MLP neurons of a small language model. Each row is named by its layer, matrix (gate and up: input weights; down: output weights) and neuron, and shows model dimensions 240-367. Each number is 128 + 24 x the weight over its row's rms, rounded and kept within 0 to 255. Numbers have three digits each. A neuron's up and down rows have the sign that makes its largest values positive.
Before each neuron's rows, "fires before" lists the tokens most often just after its 100 highest values on Wikipedia text that the model never trained on; "fires after" lists the tokens most often just before its 100 highest values on Wikipedia text that the model never trained on. A number after a token or word is its count.

fires before: "," 40, " |" 9, " February" 7, " January" 6, " July" 5
fires after: "On" 15, " October" 12, " On" 12, " January" 8, " March" 6, "\n\n" 6
L9.gate777:147153144127121137156131128127131140132091085091100105144107156166139148131155107130129093103144146084131112108071151107124106115112137154141159091135146181139121121133123135101134112167148149139112111175071115186159144099132114125166093161151115129122149149132154156133142116126121140181127153116145137110106139148144145078183104129161084115103096113098132153110161111154038131087138
L9.up777:128142147164129140142078129101123110135176129150148136141142122122140138156113156188122180117139177132106127134142152117166127074159134116107116154108102131145148185097100084133157117145113140164130088123138092114105154124102172147154141129141160113148108178145141179182109094108102111129106118092145092110108129125115132140121127085135068106157134101126113103129125100186180173157141
L9.down777:187119066112101133141115124117110124085114116172096157132181119112152144128145123091120129080136079148084125107124118148077104123145129107085094139103174101143120138142159139087101136118113091082150124152144136128139089141123151121113108111114127128106147112108135159116142142104135107161126111122124102164175123157132130079118080104132078130117126105143125116141118133099137125131132

fires before: "–" 47, " |" 14, ";" 5, "," 5
fires after: " |" 39, "–" 22, ";" 4
L17.gate484:127153137189138094125134109114123101159144136128063123092109076118146114141131126095127157143117099134144143131156101105130090137138152100101108127168111111126137109106131140120128137132167102143135114108106097106105092201106126143121123118117139110104097163109079133124130133105109113138131101097137144130177108137142156133129139139068164159145124140122129171119162075125142113142108
L17.up484:132153136138131096095131120145085114167125143128132092091139147092101148128152115135078125105134125113132141129151064127109083120098115115140167107157086136139178132103138136107105137107148101127154173119148120176073094135123162163139167090124148172132122144146129103125117115157101125114094115112157113106122111122128145141104180128111181108149148127139140106124118133151122084108108
L17.down484:116107144138132108158115165107119117132160091133102148117108122128105104111143125173117113095123158135143160120104085117134143111098088086131134097129122099146146146154133160127124098139143114116109098151138102159100132081091127143161139111042142129154166132127150124138142139158146124101160125112093130164146143147135167138127142132127117139114161098103140117159143137111106139130108

fires before: " |" 37, "-" 23, ";" 13, "}" 9, ")" 9
fires after: "." 58, "," 12
L10.gate829:157112117131146151123129138137129100134160124108153159135068118121106097147120111154129146164107132103170126147159153139103118110141129129115164121096101134130124145138150134109121132143140143156117156107160122153123097155132139105101139117123147097122125173138097104178125071095145134133121115169136095129118128161108136091184113146144088140162114150134092150118159159130136125091120
L10.up829:101153129141114074117110139181131119130160138156120165119067152151113144141139152105081081150134135157107084149155140151116181124135106180177150120093136082114147113134116131137112123168118143124140134155165087124114135083144156109133150099134129088134118126112177136139196117114132089120199076096105157134112136147115117174131120131124159130103129109104138115146124133134181122151133
L10.down829:122165138173108116141174118151097145136142179100128106105112121129177133148168127114140105117152152114102117128151120110136116099130117097097142106142103115133124148146120127099098109148100101138117124111172088101139121107123130096109144194112140113142104106128137161173141097132111149122110138133151130141118170122105108128112094100156114134154094093099107117119112120131135126115111

fires before: "-" 68, "ee" 5, "+" 4
fires after: "-" 52, "\n" 23, " |" 6, " Back" 4
L10.gate591:135155121131122130098155092098162143120080105112109147110080103152084126115121117181111152142099150109120155120122138155173158155140086124163124145136109114122139138139113172119171116140154155148158118094147119162104139108150123090138105107086125159124147107120119110134110132124130151145141117112113170147116149128134156138140153117149128135128144121114131112107111118097141113141133
L10.up591:107122122097103142103119106107147146108157145091130077109139092103114111079123102095119159108116167131143150121182127137156133121169139130151109087145132070161125172141097160139150132148102137182157136098160111172120134158118094116167140152110145091115112154140118170155116153133098119119158142155167176141137121173123157141177119113141134122116168099098098151144133150143132156112099
L10.down591:154168129108155131132113107171172142146134152125155139119098100135119117138129107133124169125116129102112130126152149193129105128142092145109136132131140094117157101193144129124160173186116173194119155118106062138144136159148092133148080129095112131127133144113152116158099130162115098160126133139076089131167140115121123110168135127136149124119120086132125163137169130114179171135127

fires before: "." 35, " |" 26, ";" 10, " (" 8
fires after: " |" 60, ";" 21, "|" 7, " (" 5
L4.gate443:152131123134083137112104132119098138146107126110165075152136134127094126145114124140113141140079125134096086097145106112120142121119099112130145117142109116106118103131102128112121185092118093048089119120112084181080136136148133128109149125126118115124104171152162141108143100122137149092161120132124128165129108159138127125114122141126123121137147141152146144173122107145142148137105
L4.up443:133141086126165159159159139120094184171101145095154101122182114125083132140150124106138157121102132098102097160102116132089094131124125108150167150148108113119161138138127092111147111102122115068120153119126112110141139144169143093122140128144127120128117133141156111107166110146158153097121083089123138169127134151155131152136142134133139131154135110172161127108065080151131154101095
L4.down443:117117102148122150160134166078147135115122108131117129126134124114112119170183129157182158146174100094108133132163118165158108166137140140156130164139102146086177138119145150119173093132127113147139087131156068174094133106161173116122127130122134148103136135147145153128125130149125166136129111116097102153111154166161116125117145131106179112115141144124132165115113094132110098127130

fires before: "-" 49, "  " 18, " 1" 8, " 2" 7
fires after: "\n" 67, "-" 25
L11.gate42:094126150126096084083084147171128144149163127118113108074128155128108134102158083093159134138108134140145163150119112146116168113144183122117150132119079102147112158142123131131170102155136127112152148125143159160111134135106103144124146149143142158125143163130141122154139169106090108116115106137110095168104137152145137135127120108170168141094133167155113079113155123148181147140146
L11.up42:102156139140178124123111073137161107162100136123108145114116085144131113160146126141117150086108118128151135114133120110169120105103119108160115142166175129108128171107106123106214161107140098151112109076163122147114177127107121157106120128098140093156132091137128142107111118106081083130090131149133142133144142082120160118130121148086121139117114140118107080127095119143161135155119
L11.down42:116167131092180156134094149158140126067079135114134089134133123136124109119123088106191158114121136156093113124117148109206118113109156145100143112141162129115080129165111123099162116156114160151164179132113133167127135149104117130113121110121119097116124122112147133119088097136084122159128134140098118130099121164109133126128099143169110171131139144104083124124137129112120100173124

fires before: " |" 44, ";" 21, ")" 15, "}" 10, " (" 8
fires after: "." 91, "," 9
L9.gate469:150139114142121140111106146111116078075176137125128162100105147149119121126152126166133150156148127145100111135129119119118109136143175129134118072131144119105094129139143126178122164131112142122120119101162080168136107115154154088121114097145134105078186092090147142155126116094148072149114112126139160138138120133157114125134109113129165109125103147137162133144117103120153125146148
L9.up469:148108140118111117080106120070111126134163166165122129135125124091083128141132152138101129145144087133099110089146095174122110145079122103170178149158147118119128108144108122171119134109158137104143175147155164157105122110118113126106101136120142061090153107142167144131158098142157111147135137148132148107127099096125139140113104141128184092103101131119160114131142127113136122169085
L9.down469:143141126108099166101190146111121129161093119138110190158105119133122125173127136126161134129122096152142104105142091141123127139146143128110128095128149144121169125168118089129111089134154108119124140137158181125139152134124157115109124113100118096078113130089115156186141121106164092123145133128173145122148149110126103154084122132109165092112145112124139129168113141123155138108142

fires before: ")" 31, "." 20, "," 10, " |" 8, " in" 5
fires after: " (" 35, "born" 8, " |" 8, "–" 6, " ft" 5
L4.gate331:121091097115092113112145126161139157151135141095125126129127172130098149154124163108135118131121102133108150127122113125103104155176156113098110133130102085144128124163150104140151131107152114147099111110163133133156078189096139135139155080110132119113088141137100153104135158127112110060147135102179112161105112148090142137133101090137133129122108146120136116118118165156154145136157
L4.up331:098134121113079103108122105143123133169141113096138143118136141110095107142158138118088115151106159072082156115132111131147154140112078092089147081146143128113149153120116142121124141159116125144078100135105131107137112079128144149140164089136079125111143119099143100069128170163155107117114144125166168120112071159124130165069110132141111115099132106118134131129109133136137156097133
L4.down331:113146114094137121138121132123083128164139094075148130136119148106134156127134181123154128129132171138150127124177052151126125160141130141112107122128138115126153137149094141111134144096112145157088107145128108114139136139089139131152142123141118092101099170123152114106109116153149164125135072121124131102160159172123169135148103158136167178124166145157141110132079112134137098116150

fires before: " |" 27, "." 14, " August" 9, " November" 8, " July" 6
fires after: "|" 29, " |" 22, "On" 9, "-" 8, " On" 7, "," 5
L9.gate505:148150128117111098137146132097148172124168124174177137143132156133128114105123105165104137136110119101113128093097121117129108142178106159113117137102149140155160108153136132134103114137097154108141108143150113159142134146128118141067140160126172124097115116142125104123118110082132122186087141115149166146117124143153112086158135125129152146123106144118134154083116125164142131116176
L9.up505:126099155155147111139152144124136128160116092117169120143160139105094164131090075193131148096132096098134133113148106101105118117136168129132160114155126135116146155105116090151109119163110142112148152098136170160105133119106161151106121110157121161167144109107144122114164163152131153149143141114103089161146114125105120157123128118120134137122140102120143105074098112134160137095160
L9.down505:165128077181110114145132142130156130147096109127094126147141130140086163129156100123065144146143090102103112081135127106117105102126144126151134146093132141122137164139151137087149130101112109127058086138135169141133155166089143153077115138103180102114179159106126193086103154123140131145130128157090127138146130128110146185126103088115123113166150123121099151105153090163154120152133

fires before: " |" 55, ")" 16, "." 7, "+" 4
fires after: " |" 49, " (" 11, "," 5
L13.gate386:088124151141128118121131118135112097138134135185122139093122109130114123120092138154119151146083104112125192090131066140109124135138114127149111117124135122124149078090112078114168136099157150170094100123117112145122140150072093080123122158125076120093125096107134108107172161118161144157102108134146125159161114112154160075121121096150121140140113136119138151118124132104181086127133
L13.up386:152142149086115168087088096092139069175117157144109146143126136138158111160124156138104106121092081163083139125137091142147104107145146150102116138159144117133137135140148159116113099150122143155128160109136084155109153155132115126143160103107171130080071097137140131113135122101167105134159146143098135114114132139115121091105113142127141129153093114100114176145149117114143157136115
L13.down386:139131130109136146166130086135091117169112133155132071114059092109146131112097191093157135153091134164094170125125123145127146121096156105145135122146136118128103138095104116122137122144120143142102146104177127143130162158116110088091150129104125174079125121103149129126148123123151143133164123155116102101124137139123182115148131139142164112141150110092108118120141121130144126119111

fires before: " |" 86, " (" 5, ";" 4
fires after: "." 47, " |" 7, "–" 7
L12.gate732:148122151143139094107163139112138106139110122162180099125073158134138133156117129197074138116154116116143134141124189093121108133123126121123133146134140115146119145127134103114135157167113178131137096146153119137092118121110122127077104117114130124176106120156141151152075091110142160175088145155170139155120131142140139103126113126149137137109103121149129119124100143118091106137133
L12.up732:128107171161097120125152123132130106135105138162152101155113105107141123141131144121118098170115172103108122120167144167115125124083150111112146124136147138150143108117131133124117134130138113134168115180118160125117140114167133124099062130138121136103105163149153131147156133114106128181127120124151130139118111142166116084089133120132154130126148125106070137130132131101135126135119
L12.down732:112122148136100135109189115099088134103076143145124117155102118151118156128146126106109108133090086151110106105100160133111119151139145108136159125133140072142111102120136109153114134090099153141112136156130171128103164117114106146123098128130116150097138116168128142133149109127137105142117119135149122077146147106102116135140130111100162130156140167135091190138131140119153140098106

fires before: " |" 62, ";" 5, "%" 4
fires after: "." 77, "m" 6
L12.gate268:138112125087172135096116106128191103136120152115133155125138162116141163141145131109161134135114137114107116103115138144138187097120113091139169102134133134168140133125114114184107109112134145138110103129131119148127062143171148138107125140139102100111088145118128122171150069120134119145171127145137149128159119108163126150142178151156078143111106094109183116178078115129151136101111
L12.up268:176118104112109095171144116130127133135144138185107133122151112126120114119115160161120091175112119168128101110178124162087129113140121124229106107155106132130129102126136126085093098110137155136128096154156154127141142141117118098135129118114134125111131105149097141136139119093090143093117135102143139155141110148157134117101123149137129130127108132077158106133106130152131141114086
L12.down268:112096138144143153083090147155164123096152132104108121083116118116155173152100200086143110094119115161132137137112111098091132090123132153137092083086100106160093095128104118165153152099135152120118148104094161098166153123148158158113130139108130152147151110130095132104102077153158120095130094120143092147112131163140116150139172170100112157128123127109124128158103173121128119149159

fires before: " |" 40, "." 11, ";" 8, "–" 6, "7" 5, "9" 4
fires after: " |" 64, ";" 18, "|" 9
L4.gate665:162159153123075105093146121113161136121100101092127138130144142144076154155118127152089141136104133148087125150140124098103131134141123126115122083135118138116136139145129137094139144147109112068143170122142144148125125122109097102130131131132120141154113118151147163106124127151130110144145167147160139137052115083148108113110106151148143129087146092137152176116127122164086133170147
L4.up665:121142104123140086132095157140161101103097142094116148115130154138112138154088159150099165099170109150109138112088134091111126093131123138094111123131059126114118131156125099137132146178134126129141097102132113132139149168180118131131144147136112178144100162099135138115123125162164141179150139156092110138127114132151140133137142141129170155124106107130105121145140111155128127155145
L4.down665:131106131158181104163133115106131098076157116133113142124115138144105159163100097077112120111154113127098091143142111097160096141127089109133090166149087112118131116166118151141155089151146126120137120095116179117127130160122167172135095145152187155120167135145117160129119128139141137114115115136132118117069128112163136165170087113108150148129140148176102096142132145165142145145179